config = dict(
    vocab_size=5719,
    activation='swiglu',
    bias='none',
    init='normal',
    init_std_down=0.0,
    lr=0.00105,
    seq_len=1024,
    dataset='wikipedia_en',
)
MLP neurons of a small language model. Each row is named by its layer, matrix (gate and up: input weights; down: output weights) and neuron, and shows model dimensions 96-223. Each number is 128 + 32 x the weight over its row's rms, rounded and kept within 0 to 255. Numbers have three digits each. A neuron's up and down rows have the sign that makes its largest values positive.
After each neuron's rows, "fires on" lists the tokens most often at its 100 highest values on Wikipedia text that the model never trained on.

L2.gate464:063150126073167113103097133102113086081106170080087138133133160160125142124109083146146114052135136134081082118177131130149131114175108111084072112165140127120074142143167140113112075108122125165144127060120131154120114145167151197116078111104140083115189088070154084164150145100118145119133063073170208101097145091141146065138101131047125153090131096108125090047068121157135095139116
L2.up464:143166135125130105127131112096187103063114119053120119139090183124143125145068118085137126061117158133082166148143090138148139118116153094159149093160119107112090146149174126131188102152116134201160115110072148148098098148120138165082072082077100090108129107149130112164154124080098142117202094097130169114123130086149114088129086097067139081079124130098132071061054143160052083167090
L2.down464:148166110150184072112104061107130093143140117021154068120089153134136118099121132108120116074097140151121171151162133120120126069094107150131094110167106151108110148133174141152115136144099131155142134128074135163110133136148127124094094132125111145084144118075090144144160087090153141133136077106140129056104109091150108095136118119067148158091131126088111122144103147154119136115080
fires on: ".", " a"

L10.gate34:129172074108197157143168130096200162166121095115059164148123156144158072136160149108128152134192117131148130178116149206143067140099177119140133102080124143130051132063105144150175104102144167136050133080108177157152100140117131130148142127136126135168159157119158136129156102139074152132148087131182126131127158123180148153125085121052179129150140143149167122155138139138123158100151
L10.up34:072115117227090160123177120156114078129160102148158116160125072145126137095143144135100113097146122142146119099135116140171122120145157182071138129130131116121097199107131164105173151096127161106173173086138109162091160179155133134160152126098144153170088150142138159165121110148154117160187148154144114092128178143128071150134085159159139121154140152133088115039136137138143107049134
L10.down34:137138190158134118114120160133156143101160094133126160154130148072128152128070102120162128092100129107131127101131101079123149081129045144086179088117129138092178084093165201054098112091157151187104111098166137104157062120115093143092130138208039094096197122183200135176142108129141144108113105111155132118206106100135133176154186134119134124100109135149120141145102078162106120156076
fires on: "20", " ", "–", " in", "-"

L9.gate88:124169087068105084123085103140158185055065131143120124144143193209114136180136166107181100115175135133133112186121133157154188169138127118131108098192134184102114106102176158118094145170099154095137136125131182095133151141150101136108080125098178074194166177110192136131122101120157147175090137101182128090158104102144113122145114119094149176123145127168148060146133155127166162075095
L9.up88:111074136114067148147145104123163098129184113120126050108138117083107171110125146078138053125116107129147084113138106163085089048151126159115119139129107105180118181119081166146083142081091151166125128137155079119141103120147117160167126150061114168113134103129092052113131096136125185162184134124125116055167118158084174123156124123174112113131160069161115103138155179128153135126146
L9.down88:112182105129112066079103123112122124100109103147164128160122149117080160136127128121149084088154092097140133159092082159136180106130173153109154136161119152114130041122149141182089169162138136085131105059120119166100065109135144143094144079131112111162113109149110111173105098146132127162103110114129109135104170111100139076138125160152146150167154104140113119119139181097135141183106
fires on: "\n", ")\n", ";\n"

L5.gate36:121188101135143131110097099134111095098072156119146142141113190167091153189110145125109115094121088166122166086151158098062111125104152119134119115123131105116119107192147131101067121057101077129132134184067110046137119104128154145075130146097133058148151091110135145159144090069122145101158110081103215125105132118088170084184101173101134145070184149135122122097116148122164169127123
L5.up36:110146134133075057118074136148156106155130145126097113139092170159149147095076113081139072090118158133046132143074160132077104123156046072147113115154069176144116122126094069128141098161137162135172167157115052177054110123130123130139073125107130084178108069175141153100146190093142154099111091100135159120155093067126146125128167165094082150163122091069110131110113182130153118139149
L5.down36:140118108125115110174070144101147136178114161132084106155117168126113120136088094115125111099108146118090113099082175108104179140131122070112115142147106092123137113160149109127090113093119152176064153158093057078093187111118123182093112056130086128157128137095119129142229158088188159130097133087089107071143055113138162149129135172106104099121117106072105072151148099158153114094097
fires on: " often", " As", "As", " now", " still", "ically"

L5.gate483:156111143167197073137105033120141082126176097143131129108162124114110126110137113135143082110162145124169089129085167064135110171091146137183122149120122095132114123166133178106149115092102114072175169103098093129124088123107108126122161105111078136168103189079133133126146084086167104107138071126129162094179140154066194129128149147112139096156236104094132159116098107044121092164104
L5.up483:131122147110139156141124147072103101119126138113172115143145134152143100105105133133131108122062133167196201088120117104126128164113118108124102123102175136088107136145100193241125151165173113140147161142158152127124102104094157120139108203103129100150156060138157113136118144118186176150159138108086079087132133082117143136154144073123138161102176153155045079094104108169157106123064
L5.down483:177121104112149133138099161121118136136143149091146117125155108139143111158114104112101097121056089095139155116102228118119101138103098088105101110075100158087079119168108119163172169172114209120058117093136182113100163171132125156145105140173149080173124115140158159110135155092145149122130132120074139124090101135147122062094200106098174074178086115148090070117121150181087105135113
fires on: "ly", "ally", " only", "ur", "|---|---|---|---|---|\n", "From"

L6.gate283:093153090125077114138168136138124172126149139192071168113128124135098078099164074122090168194123107128066076114148092123137067108108159162106130113133218097170139131133154153079102183134153115152123105161017156140063155145150141131161080142123139078145166127116122123125115152151091128138158131100133151152147127072134164126169128098092127125135191145130140161112130133106059060129101
L6.up283:155205128157102184140129147144103129158153186123052096203133078185124095131170147121155239164173101169136133081129169179059105121073113116116154138091106090088094162133138168130138097163196125122095152129150160095113132128072089138171106153155132128137131082096122130133168093117125125078082168154110108132112118098128118125188104175160147123095107107107130080146125129088110089140114
L6.down283:189141114193222118140151088166129155181144139175129128122125125153149126125161141155151100102135112165131146129113176182115080122133107113151120128142165132100116122111101170134085142108170093146156112158142185134107147101094113182100177126130064147126136190146183109158129135083125138093134159152136113166153130085151122099085097134173116184182146107166095138118138117129141185098111
fires on: ":", ".", "ol"

L4.gate361:130070097120111143137176111173160124137183128137106184117067138114136130107185093126117113161106106135108174090110149138145080133135194159139166143150138121131118128120087107142119155184144161141117109108129146076144113150173100170184125117160138064107118170138184112129130095092141137092118171154131152185135152086143119115129123120159172144106111174141060129137125137130132104134078
L4.up361:144175107083125132222156104101159090137110115132102096139114145146111131117143086172162161212050060112170189177205163147183099168122131119180126158141078123141100131142128093154118149125133154129100143131054134132102147136141102124150141175164089133153159124101179129139153118143093120110133207150148109162121149085162089112071096137127145103108158155109137129146158159126084155129132
L4.down361:135093098136149072105127101166158117139149099109177137089151118180121121130170094132157136180060177135111122090149135114140150118135098124164113128066149140121102127120154148124133130147081149127110125150114123106111127128151120160110093129167081147127144134187155124110138185161155110144154169176129141156117073022129109151119103078143160138122149145065000126122115144112107108110140
fires on: ".", "u"

L2.gate368:117115189130092080122136153148149078108163189100083132099159167178093108157106071084134116100179068129086187143132151053102178097125114122131162095166106137150097139122167132106143090093154076168145127069112128081133111110157198113044062090129156084137206132037169093109143116098139141157154084090153178129153153144098135133131119105119137134085123135111102099082093137125158081126142
L2.up368:169122117080121129133145133145161174143072085138100138150132166106160106156095140161179146101076188097068131164138179173171124111136099151081099140173174141136099090139169074170185119168150100129132118126124149200157124129086094176146127119188138091128131049130159150137121122126105098133118125144134154120094092060135127080121136090052142112088107099110147125087064124132096146153119
L2.down368:143116091091170099152142126146112122176132092057158103163139179158147143076114116127164119146098150104100139175139137132164134082134114146108101125163100172144148106124158095158137122140117131144135147159082127158126091186132146106095116168142146150066138090125155122181183103080124107186104096132148126115159086105183145122156115157058147122124105020138208133132112118117141165169069
fires on: "."

L6.gate109:176159119080198145128139089162152125130096099106116126218101126128103161125144128093141174132118128170101121179112140078170118107152134112092125116122092103146244158134116157116165160043138095117164138130098120144163089082130106099074129081176141167169101174170134120134073156131169114139073097152140147090152140124080142162099145113096147171084203100136155120112170082162150111191094
L6.up109:068171119104077128100106164088130103106175107144163226137201084151097125157141044104201104090143102131124176124136165110104157179087134117178126093122144132141104105153097068088184128126208126067076157153164134086133106116086169082134164156151152160099136160145151143136150068087088137097148133079158095118157134120131185109118107188158197131149122132102072106168102163156143102155122
L6.down109:145129124141084151126149236142105074157104093173099135095134132145143111117097140153029094179059117124174117148127125145110118131151101125156086134108147112144148131152084121104092126159108123107132111123173135136083157130132102119131137150189127078159094130122127134115135154114101107165223102120114104112146075090129151149182140131150148068145119189117071095114100126167098149126171
fires on: "at", "all", "al", "y", "es"

L10.gate349:136165115122157083118136156161110117069183145128193161112132105098127121072216149067090118123154149186041174102077142114081125101152153150121161137145137138108167161149060093122073136164119071144140108128176135111124124130201123142159126113150130134122139178080164101121157128111165124132176164118091128123077125103177173101134132101142132182120114105114112124169085119137087078153132
L10.up349:128101109155042140167161138134135084109130109114099141133103109108134119169112184120082108157130086121119116160147128134081121067104121063123133142122126138139128101142161138142132170111096077176073121180128160083108145136171098171110119147127132097135141166113162167107102119208119103124167104163085176139122126099144106154058129051097106116044100128123076184111121136155084144177099
L10.down349:131121179113112148133142129112184163150132183158171158121123083113167057144107155050120129070094154128134087119136106074102136079088149150149134126115101115084111147128123121094135119172127168138155094125053174132125146089197124117095134128158126148161126082149187136114206198039144122125106192138098105099138089137107152101175168121145135106083113131164077112106091162181085124164165
fires on: ".", ",", "ason", "\n", ")\n", ":"

L4.gate529:118125168129157133129090124155085112133102144128180150157115148110152141121157145136135167141154134170182168074167151098143082128184085170056180135130214107145128137109145152103136121062100157175106138115143151139216125140090122172109128121155144149098131112116147150138139111190121094119127095175186148153135044153151161109204088118121157093112146124075114151142102125162106101105047
L4.up529:099149150174125105137138108105118095155141166133053162158153127131080152138136115137153185084130069094158194100114183061152115130120182149165136096124111118120143132132066124114123119167120144167100138139121152140173190071142109158141200142100165104107143178114126102119105038133103131104162139082213184160125126079136121126159162158143111119089124106135147144165151125133094139127089
L4.down529:158147066167095213157116133139168092096149157115068112162118108087142188182123131131129146090174205105154102169120159181111111107140131147159071097148101105154160139130123125094135119075130113144175080135146146133086124159110194162155188129110168121170099125086152151128143179148119069130136090162158088149138102152161119151139175083155088140129076148149129125146132147127160107156157
fires on: "–", "'", "ed", "d", "er", "oint"

L5.gate337:132118071143085084168178112122107133139142154131091148131134118126114128179093099129125122139123155150086140150199075134135139117148130182074144084141102132163121095223120035149132144164117136184168132137154148162121124179080122094128099056067154134112143150059128165084137114091130068155176147107126110125169136186124138115211153112118136127150106136037100105079123126120115151143071
L5.up337:116132141105121138129134118128118110124146156122094173105093145084147080161163129166073138121158156102117120104163144152123147116161117163150155126060094128174128175148149123076154127114125144108162067124132198126145142147055131132115134126113140140114124108071153146037170136216163128151136188150077140143124136162188154064114125061142083155142149084099149073106089116130132066100171
L5.down337:133124110137146123123049063121157086105109114102140162153112123146086147150148084139218118147116141143175142132085158161166115124141113121179156138114108087100155121139084110099102144165132125178136108084090092137120188154152111082134096118175075141108095134108041122105177111184156142130166085096119134095067074132115122143107110107132176185109208110240143125123117130139075148156112
fires on: "ur", "ang", "aud", "alt", "ld", "ern"

L5.gate301:074137098116164081127101114142139095135098147066129131120118171151128163128109156129147142069175114128085109141147124110136124107122050113097143095081116121132112100132164102130154136140118097160115071105152130123141120156164163182092129113084148126071120082122135105165148160109155147125137081073159202123118100094141227090156083112079110100148135147141146136101101151161094125148104
L5.up301:110118114168180094112056126086129046122075148092076073109137184139112188136087160148158093080149076130104117173177110054125122094132128148105119137106135130147104155129170109141144141162138141161136126084067150165139116141149117169108047122091110127081118068133123110182199103113151138126156070133147146105125087102145212151142119144069100117129162190130084117094131156156086102143111
L5.down301:131134108141127089094031150075123102166066141061120107151110177122131163123096174109140144124125129131111125173173146095126106152130123149113157137120134140173128116128140131148116143100140132172126128142086141156125110134114154142114129160106149150086120096110000158147141120100150097147125124102160111070094076106103157123147153129098111127127121166121092131112135162148096141121087
fires on: " her", " the", " his", ".", "|"

L4.gate300:112107157099125156159104143123191154107139109123154144151150136143087082170120160104135164111105172117123136121102144101106131135163133125118182003141187151144103120175120123162147118115123126128165207044134132159081133126102086129155090119103131137118091138127133167142130124168080119120110115141053151142116161130133157139089112176081153132112135078127113153110097086103169144140164
L4.up300:168140091149136149156138164127114125179094175144107125050164156166098032155120163130142125211158132132059213095124122091107166106055107124152148157139131158146115176108136104138119073154169109114162148165159114175122098158101124152194148128115118134107138163113176085087116110141073155100152117103142168099099137086092190132130124137131092137189093132104168112153106137163128086131094
L4.down300:140118115119128113130144111151172164159124117075111156113108151122130117108111122106043119128094146111199192188110178102129094128142100131129117062130143140151143128154125150125164118092113125144131166134100142139124143092144085096077114142114197103116176173173183195153148101128081103126105078158157122140089131145151075084120145152137131127197125118117120157159092146100161176147103
fires on: "y", "se", "re", "at", "le"

L6.gate420:162130141143168096152117072128080122133125092055142159177201159080133067116120097082117137107153083086162154120106132111114155145117140050147116149140071143087074172166118165143147125075120118070154123175125170116118155157156100143101084115104135067132151078107125141198136090173121071155121129071098163068133163137133151145087126081101128171147176087108122109127149103150167092131196
L6.up420:089190116110144204130097165109142125035134180146164119096133094174104142145129132101145152087101146146043172117064176143148061125140109117204079107125074127128105146113123137163082103099084129123134127173104084118135073145076146129104149092106115167148107086109144124140136112068166142167162049142149118128165126156062113100150154107073147144170115140102128129144167128117139169140128
L6.down420:184128110123091098140139171115122052100101072156115125153174173111077142104145112160100083111169139110161135119110153165131094067137131085117104151064147124097159083110126135140153145128123167102078148120135158105077155154138171151140133096189132128139190077174165125107143142153134072143120120126118141180152155093124115187153208142192157135115103140101211145178097102146138176104090
fires on: "ly", " also", " only", " directly", "c", "ets"

L5.gate65:046133063066115102111116136137088107126133096176110153079150161121078143139170113087138123136143135081136086186113082137091133092171174174117134134118106112216142128105102093166073144130162099119126121119111154107179125098162138181136087140144172112160178144129157135136158118147102201135137124138174075139167096179126118083200171142117105145203144101148142048076104169106124177117082
L5.up65:114122132107115102056124077161108135084100094165148128130113161158099057196181150168193161106136165046148164205136107138147186130128148153136100129125149171134119116143103129171088102140115093141129127116154142126128131094188098121112114114106187113192144147091180115131108090170176158170095121106168081109129171153117139093068115129064114199187182109166131104110098123092150136135112
L5.down65:131185051092094150114112072107102160143093141129113148102132128138067109156134135106134162185080097087134205150194089095125156182136164101122135152094153170116140081109128085159111145151123156099072138111071159130137112158117123132099098059111155148110175145085158124145115173124109145119116094110134120091164151115160151137117108142093107150172107092128176075047151150105108192155064
fires on: "\n", ")\n"

L2.gate59:091166117128151096146125114087103120101095160153107137164127093119160114141122118151124163105080139175076141195160171103179124127185114148155130085088056152152091123152115128171168096095094146229138083102130096132124139176151119118156101052020118147135220067134147159136100160132112195088150076092150159089134055166143105092128104071124135109065152117140182122140098114139155115185138
L2.up59:123122177108167090127093067120156110104153145057133119136168169153099117157101086076101107069174138150121171166091145103119126150178063077133118140136080179120082160139183130084108122104113128133165141133132118102118102120177181131162143132103109091099162113118110123146151097106152139117148120095141173088141149115108156125139101168065144145086140108115097120120131166150176168123094
L2.down59:165143125200113107132141096141146161128133132099109104113111130147106168120135154117065179164121123137152123152150109085097103135184099122137165120121108137093123141126118134131108108155122086144075100138130171120134140071146130212121140149166109098162151129152087112137135124096135137151099093126145112150170157089103124130170195105147093069123151129098123075138093143199132127069097
fires on: " also", " often", " to", " now", " still", " of"

L10.gate506:106154102110179153165167106109074142130129133112078190176083145142136044155158087124139178076182159093190137156172176038129151126121084107116108156133092062162101136136106111127134144167119181124098122131074110132134090130156202133103136104190111071115174077056160166164154112083186102143153121106132131080132139068165158091163088139146151107102139155119145138160214126106124130124165
L10.up506:088138125150151164180117109142069159132156156200080170143128099165176095132170171125102119107134174123184162156099087128143091210159186110122163175131101123092105110093132178143153091117169123102088185125141094154107116086134121064115143144078092149157124101147130126148098156171107101125141117133077171140175153118155101116185146112174132120128113157178127108165095163134155079041143
L10.down506:079076105167129106165126081153158114149096123075153116150166138101111111112133149123157191161128153115136167095132088123153131095108060146117143139108171078163124141172144091084086108151130172076125136064102159126119116144204136150112124134155148173107179162081121087124146145079193103150109154102095156084198146127138173130186130138148147104144133089161114140101133115114179142168105
fires on: "==", "20", "19", "–", " |"

L2.gate531:077135181157127065123115140116133092054128139075050112101122154134123128106085160093166063048104158144076114149130101132139123088154106097123166113211131106096058132174164093134163101094186106171147150092121171137118122121147109131103018139088151116112193088127112040155114168132125156111137136050145140124146098133102151110128116173132144116122154136133127129084112163124145109123118
L2.up531:154139136099061129078136100102176160106183117102101116116104146145143155143103127113180097090147098115071126119180157133111091084134110132115129126196158110114115141124173110131161089113222101145132065069106178096179116131165144154137073046123140046122127125119131090178083110091051150106141148120141180170081137100156154118148152114095105122124117111147131095120105111182121080168141
L2.down531:130100125093125114145105124128127086178111102095130111137128132122121122117127155117153137094098134088134179189156162113173141061101075139123121128162173155127143094099122112176103144115181110172105110110053116126100140127143166091147147122125143141117122074098064086165096096151155143149071135106166107068138095118184124162129124148077060164135105065140152176108138189120094198130099
fires on: "."

L4.gate258:115132148177116139129196165150101140115138147118153076155098212106132103111115174149035131102101159089112120101060107082180113130165207159119134135143112084100155158099155186106129119153075118145189110096108143096183144103171196139152096132121091112115110129100130156078168140098084109121123049121173156142192151157130143123114087101136155128120097205141150144118112147123215120045168
L4.up258:171158146149160108045159081131073163119154159133129140116132101151105169154107145138099137094135133163161162091142147105088130126130127126139112124108155085088180150171132113117122048175109060096119090161116107172175089103034109125147085119068159087133138094095095140126123160125169112131101052125145155121125164141143124102149129134180136177144099110093144100068160111080090128114151
L4.down258:161089098121113092093117121146147095099189126143154107135081137154066167126086137108122164141126067094079115107148149098175071128155103146109132141146168107086130109109158123134164206151136127080185178123086160107156091126129152128135160069131145086083150109174017190046075169162095081147121121115137145147117095207170182161164110124106150075110089167145180165085170117161152131149125
fires on: "B", "b", "D"

L9.gate348:127087159127148062130136065187180084116204173131133188087098133130081133135173110089117116115083123138107122143126125129164133154136125133120116155158061192168108144092114091134156096108133107118170085102107163114151055142134117128120180129114200159068114185104133036145163129115166124139085153133085140201106129134127125139164112174085174088133169141128073123155006145099143132107169
L9.up348:148159099141083140161128142073097119136101150141049144107098192091126116111093113066169137147119126165162172154124158090149213094144162100113136126050072135114125131131168088126133171144136110113164112121138226179162179145104181108126145089128197122139130111110135106132133147100121093112153075098125062089149100186104072091103175122175089113134150145081160107081091189128107103133167
L9.down348:128152089135122150069139118116130092170109139061129145146119114129131077140092103126107143121136159145125136116120127145176072118158093139117153147147164119123168136138078144098115180167055094119094090153116165140133171122151150140116120145060111121152059164129117140165106104074113125131138095083144103145118152124179142119146081104142168081177132115121046142148147172152145122164189
fires on: " second", "th", " Second", " leg", " time", " year"

L6.gate573:113098126115089162149128134130097139180148106151123114145079094190135174073094144118157139131100094112142163170082154153096106107137137133155149172095170097157084147105158102123089213143192141173084109145126132145115165074131087117093132164135129074129117144061102133161130111106119126099126123193166106126097182146154122097108153136145158133137109181166119111086133141135166167119132
L6.up573:134096098115119163102130153142163164159113099108191212162151126133144161118136132140129092184073189119146097115144149137132075103157155103169120137111101158196125160124155123077140168116127085114149183109215167096069077135070123139164088093122132146135032119099136162163164165123163115144130159104120059120113108117104080160098156066145166097112120148104100111150111164083127092131173
L6.down573:102079135118102135162118160110138145153175167134101153165150109113163112129136136133136113173151186086165114121182155171173217094057126121111118124085100113141113139105129148199168096113139112088130099150115163130149110115143106124171135098159162191106164144055165114109147128140119059156134174084146134139172166126144132138180051100151066124130152161098203145149147139100105086035111
fires on: "y", "en", "an", " ", "o", "ed"

L6.gate496:132159086118149070102133208165159163111176133157124124159113117093146116137132131076138102117121042130074148080163131163173150202103101105093106211141096086102146099180077110109082105155155111163145145085120110107146150126117146157143134154132170096105142139108172121093042139127095123139157116103108127105131198131166067098189098115031175101120158123168081138121105113127175193147155
L6.up496:132163089193133097028147146092112101156176127154051078107148171092130158108111102109113117159060077108076102143146130117118126111099098111112122159128113104178100069145122123142096126155134124130129106143090173118079156131132117150129119117141171124159154014085156142195042181118074129121144108107125146092106142161134161093132135111099159101088167117131140144136099073111119161108146
L6.down496:149162180142154146109087123148145106120136103067115152083134208115137149145111091118074125132107143130124185110167183096128135112107126066070115133149150147116178140134149126173129131123105086097138115146118181129145142118127135151135113085164147135131092135114149097121105233062080083115152070151136134143163127083120078072135098136113163151144162125070130116123119096156164078093169
fires on: " second", "th", "19", ".", "\"", " chart"

L5.gate450:070112119067150104162086147121137175126091128093117109148138211137108094138110121126104151100123124112079151132085077150159142121128140078121109071157147126153136060091212079139164143139159147108152106084122122166146110168152159159117157167173143085144137133074089038089115157087128151169074111088122179112106137109181184093116155098109128136153143127146132129091152128141149119063143
L5.up450:118135149112142123060082136134131120126123179099119147083121160137089142110071082098176140143126097131126165154166098085115129104118125157155160147159144115117078175187121146123154124106172134153092093103069118134146065120178039093052064095113130126112137076045126157162144114104137130115110108202203150130140076122127098051156078200103116069133172136133144114032133143147133144170145
L5.down450:096099101091144089104119153112099115094098156078104080135149137127103131138081112113110128131125110130148165145157122077134161130117114154127120118138116127143128137149130108119136131132166171142115130123088116103107140157150092110092123158131149133126179102135000116114085123112101097162143096104101138065152075128149119133168154082079088103127134095131120125113102105162090180151087
fires on: ".", ".\n\n", "-"

L6.gate179:166098132129114125056167081122120092178122147147107143091123121128085052172074103144126132097120095096152152136198142087098069119081120126094134080123122055110130090187103113112124099081114085109087161115143134219163084128065117166137143102130174148095145147104104172157080150167131154097142129098115127105152161114111166115161128154106155167070125120152141134115098098070086128151105
L6.up179:128129074088095112143158066124164166087172128070139132114112160186105094147124165158126113074109115103126174128139129117139152126134113138116139097098161106155091119182140165075129082093103072142193094076159046107101137108074143079116166095139098137150093110140147125158139118155153143111079173148115109132121111065165149136093106113123114141130050129133106163100116129121091084108137
L6.down179:117144074066093093091155123144139081146128083191140126136084108115065140130142088192137130107150123085139107064159131118071125105136095122097160114148175083115151087142092088147127036114141110113149162111142053147103142109138117166095114090069088087144132121107050146129076139114086140087125134129110136164150138086172137150129194152105147134120124188169172130146143101077158149135109
fires on: "ir", "ur", "ar", "avel", "av", "alt"

L10.gate150:078080108136144175084121130102137132084127132110099153136151143196115167165110165139127095122094167146095070169130141088084143137145159179179066125153114106115092123134156071128114146142128115125146136081062130037143119062116167186100086159108183105195121181114172108157147082104139181178124112070101016138146075093133136123139111145126138167147077138135096106082169154123101117173102
L10.up150:079140125141136184129198156122163110117129127139126126083133194194101164189147157159102185102148163128107079151159110081143080135180161153131080147193098148129110099141111082169079161154147150091132156065139086123175109157155105133105116163104148103170096159153135109079126143155159133131112110086135104096077172075159140098148072159134110142146168135131113099142135196121089175102101
L10.down150:113138109139114104118156183122108131124114162124175086142120134141075065119108140143172175124132117135143114100159138119110075167108089127144150167129137096114199159090183145139165146129123100091120116116081116133168070124102142135145125214138100098203090127138063116094116092135159122135107097102116198178088114173067139121173095135115122118145153115102118119084184122151168101093080
fires on: "\n", ")\n", " |", " |\n", "ess"

L9.gate137:153149121099094135150186124122148150111180087122134180099085142157149149088207114168145121120111143116105142140179113138163158147143119074099094167141117200155119186145116131198091102157087126132128112069153129116109185127176100126139082118066160154160217158108131110120156087102102151111144138163157142153160139126118103134228077144109172105140122106116193191093152133088195098180159
L9.up137:141183097115129132095118127083120115134147137150113115078150097152191143115144200130143119144130075103146157168168139170122149123097188078101091160142149113151143102159125150175113131103084174124073109135099126121148123060201117110093084110130082133117170107080125130163119129144140170096207187236144150158112156145130015155118077107110103124097093112092131104113157104155170169127080
L9.down137:109119163107149142096108127155070173182115162132136127153077167116055097107084123121146084160160177138157088144137126112120127149167123105129083137104175100116095061082164105167165125169075163143122086190088100166085112104121200113111102174071177102132106092127080124154143225125121162143095147139149094200090121112046066113169114098092179126136135146165124149154131103104150154158181
fires on: "u", "i", "ot", "p", " place", "in"

L6.gate395:135088177147092132149103113107096140144196079166183090151052170079171159125138125083096141136110077117099156076125138102036089159150132091102144123108105103103158126073134107128112110110216120127136098089093121138082066176154128162201111113120172091167143138109170075132113110069149188132151208151099120137133179150154138120122150171149102167083154083087150123089132109146143158138086
L6.up395:140066135166152148116135153164146166168109119110136095098122139125148052138125130103127157131167070102090143076131082120150157121114065154167115109111146134166100092124129105125098191151131172115111141168074152128119159158082124085141170157150116142100179091098143143149129054160173164072066129163092185125106162120169128143130079066181142086122145127077048172181176142121117134170161
L6.down395:094214131122151119104092134133096147151177174165145134120132120144153150133147116111113116160160145158150091103217103145107123137189111166171143127130175126133123083089146074153154192111099158209126170133127148132170153175120121133142143126059097136102106125114201155149097118129092094089138164153098151115108114080169103113089127115121130140136104137078106075138089102135106124165115
fires on: ".", ")."

L9.gate119:144126147086134149126155147169151122136124121179086101145170123176100171180197160108128104101071133137121151117193141116101104142107150142118158156151127145123156179105158144140043134140078134115081088167158117175144159062119165208150135137135108102199210069100148189105097142120082131160154102155075193129143142101187118111130098085127185125143136157142164164127214152143179095101122
L9.up119:162092144128066130131135136189143110077097206169116110208129169120134103059120182139114071062096118117159113117156157160115082105130084152159137143159121122092153133166146061098105104072137137080126128143157125127122144118083089137208133075099180046179115121131119124112127068115058105104121142143150175112144150104165144171179222110153122142197121126176093186126142151149138089165144
L9.down119:149097065082135156131115091057129180135189146080166144117082077174153150126116126099130070146118107072116133165130135132124088154131141174112156080115088090107138055126130179128114135160123160148151115081115123143187138128095097086153099123138143094097088128132021114064131116100101116084162079125109079176166123174126116113127122122135186102112092143115095131113092123146161179135153
fires on: "B", "19", "b", "ib", "ic"

L4.gate262:102099162128155108121196128111197122101149075139163142063121107138203144124135042150160046130124137127119111151146121150081090155238167127119067151128150206172171110129127162144135097061138135100148179136121115111161165114160091104089145130140137091182085161164106121090105126132136126113074097106161134156128125168107192139135161121136129159135203127058123116138127104126133089141125
L4.up262:161082118103102143144077153173108105173156135116133143060125143102089139100147133138113092045138164076107186083104180118120156123090039140112132175135117159100090025128127065118125118092173148100086095131143129135179093127095121167166111139132156090104148132163094095130173170129112078156105113117108109164147156168132103156120122163145209098155074149145151085171104101143128124116198
L4.down262:170123113112164146116095092168167125144142071168129184098193103100161086163135194081110181181213142131108197067136164075099102083095116097104073163150093106088131127190153168111081174115132110126148087114141141103102116147104091071165125103135146136157187079083074139141191173157111108140128145213131130141097105108106142140116132164173114092167118107182145180166172138131142138124125
fires on: ":", "c", "al", "at", "st", "ec"

L6.gate547:154129073116132176083170160166109156106107136054139168139120119093105145113182131134110126172100096119146166142133154139190143137101118173149135105115101099117145094156103164105149102130105143136115108097118166112146145160113136147140101077150142113190226121139155196145129150120140128126110132103165164144161078157153044123141068125090133107053113146095146103164112140132132162137116
L6.up547:147159061169152101170145123089180122125169098125135142190063117129088141059188086128089136164116162177083116163130125064152051139123173111184116185148085069161116147094118170106109142102126172050095107099140122130103140084150102103159185111151071090123143104177081092143115090127150149073110170152125102159164122123166123088168148103133136179085123188115144163113118125085092145130158
L6.down547:099104126143176072150166086084165128134165094150084141155077137144134143154148147137072134161167173111126110101144125164161147155127100143161158154080122084169111133139114157136140072116091156150138141197142118106128094118099098100157147096103135226072132112174088152127157142198156170090138118103116103071132108164129149143121131099195153167098115159155103161147157165097092087125185
fires on: "o", ".", "u", "k", "–"

L6.gate201:123179085128141103121177146150162125112148075139162156129127119107160105082109139158110169111172153098149049171148133116112144107157141145036124131086194105105106121089156154075050168163103132106175086132188117120152145088129118133136191114191122137146137161104071092135111127121143147160065133179112095162112101150135145106141152167182087085159098130088152118109082133101158126157125
L6.up201:120139172123125203150129145145073190140079138142115114152123131164124172137190141158122117165113116120145094095118129152099119121148130074151174165080153115140164132047126095135137137172072105209103130071115150096128131155104101173150104125133157158127145151096144175170122136146167173086136100093098129161167062115179112159203105134127150103144148127123161129123147195088102098130141
L6.down201:134147102048118100155136168061158119112152147136094125119111133105066091108138126138069152160177110103150104115079061130085121113100066118072113145088096149098183114153143195126089139126115122137134101130123098122108135118062109075164152107178216121088110139168080101099137147148129148134107192181105142145169163111136136098163132138148080113126118118119114095140145141168221099117132
fires on: ",", "i", " (", "o", "a", "an"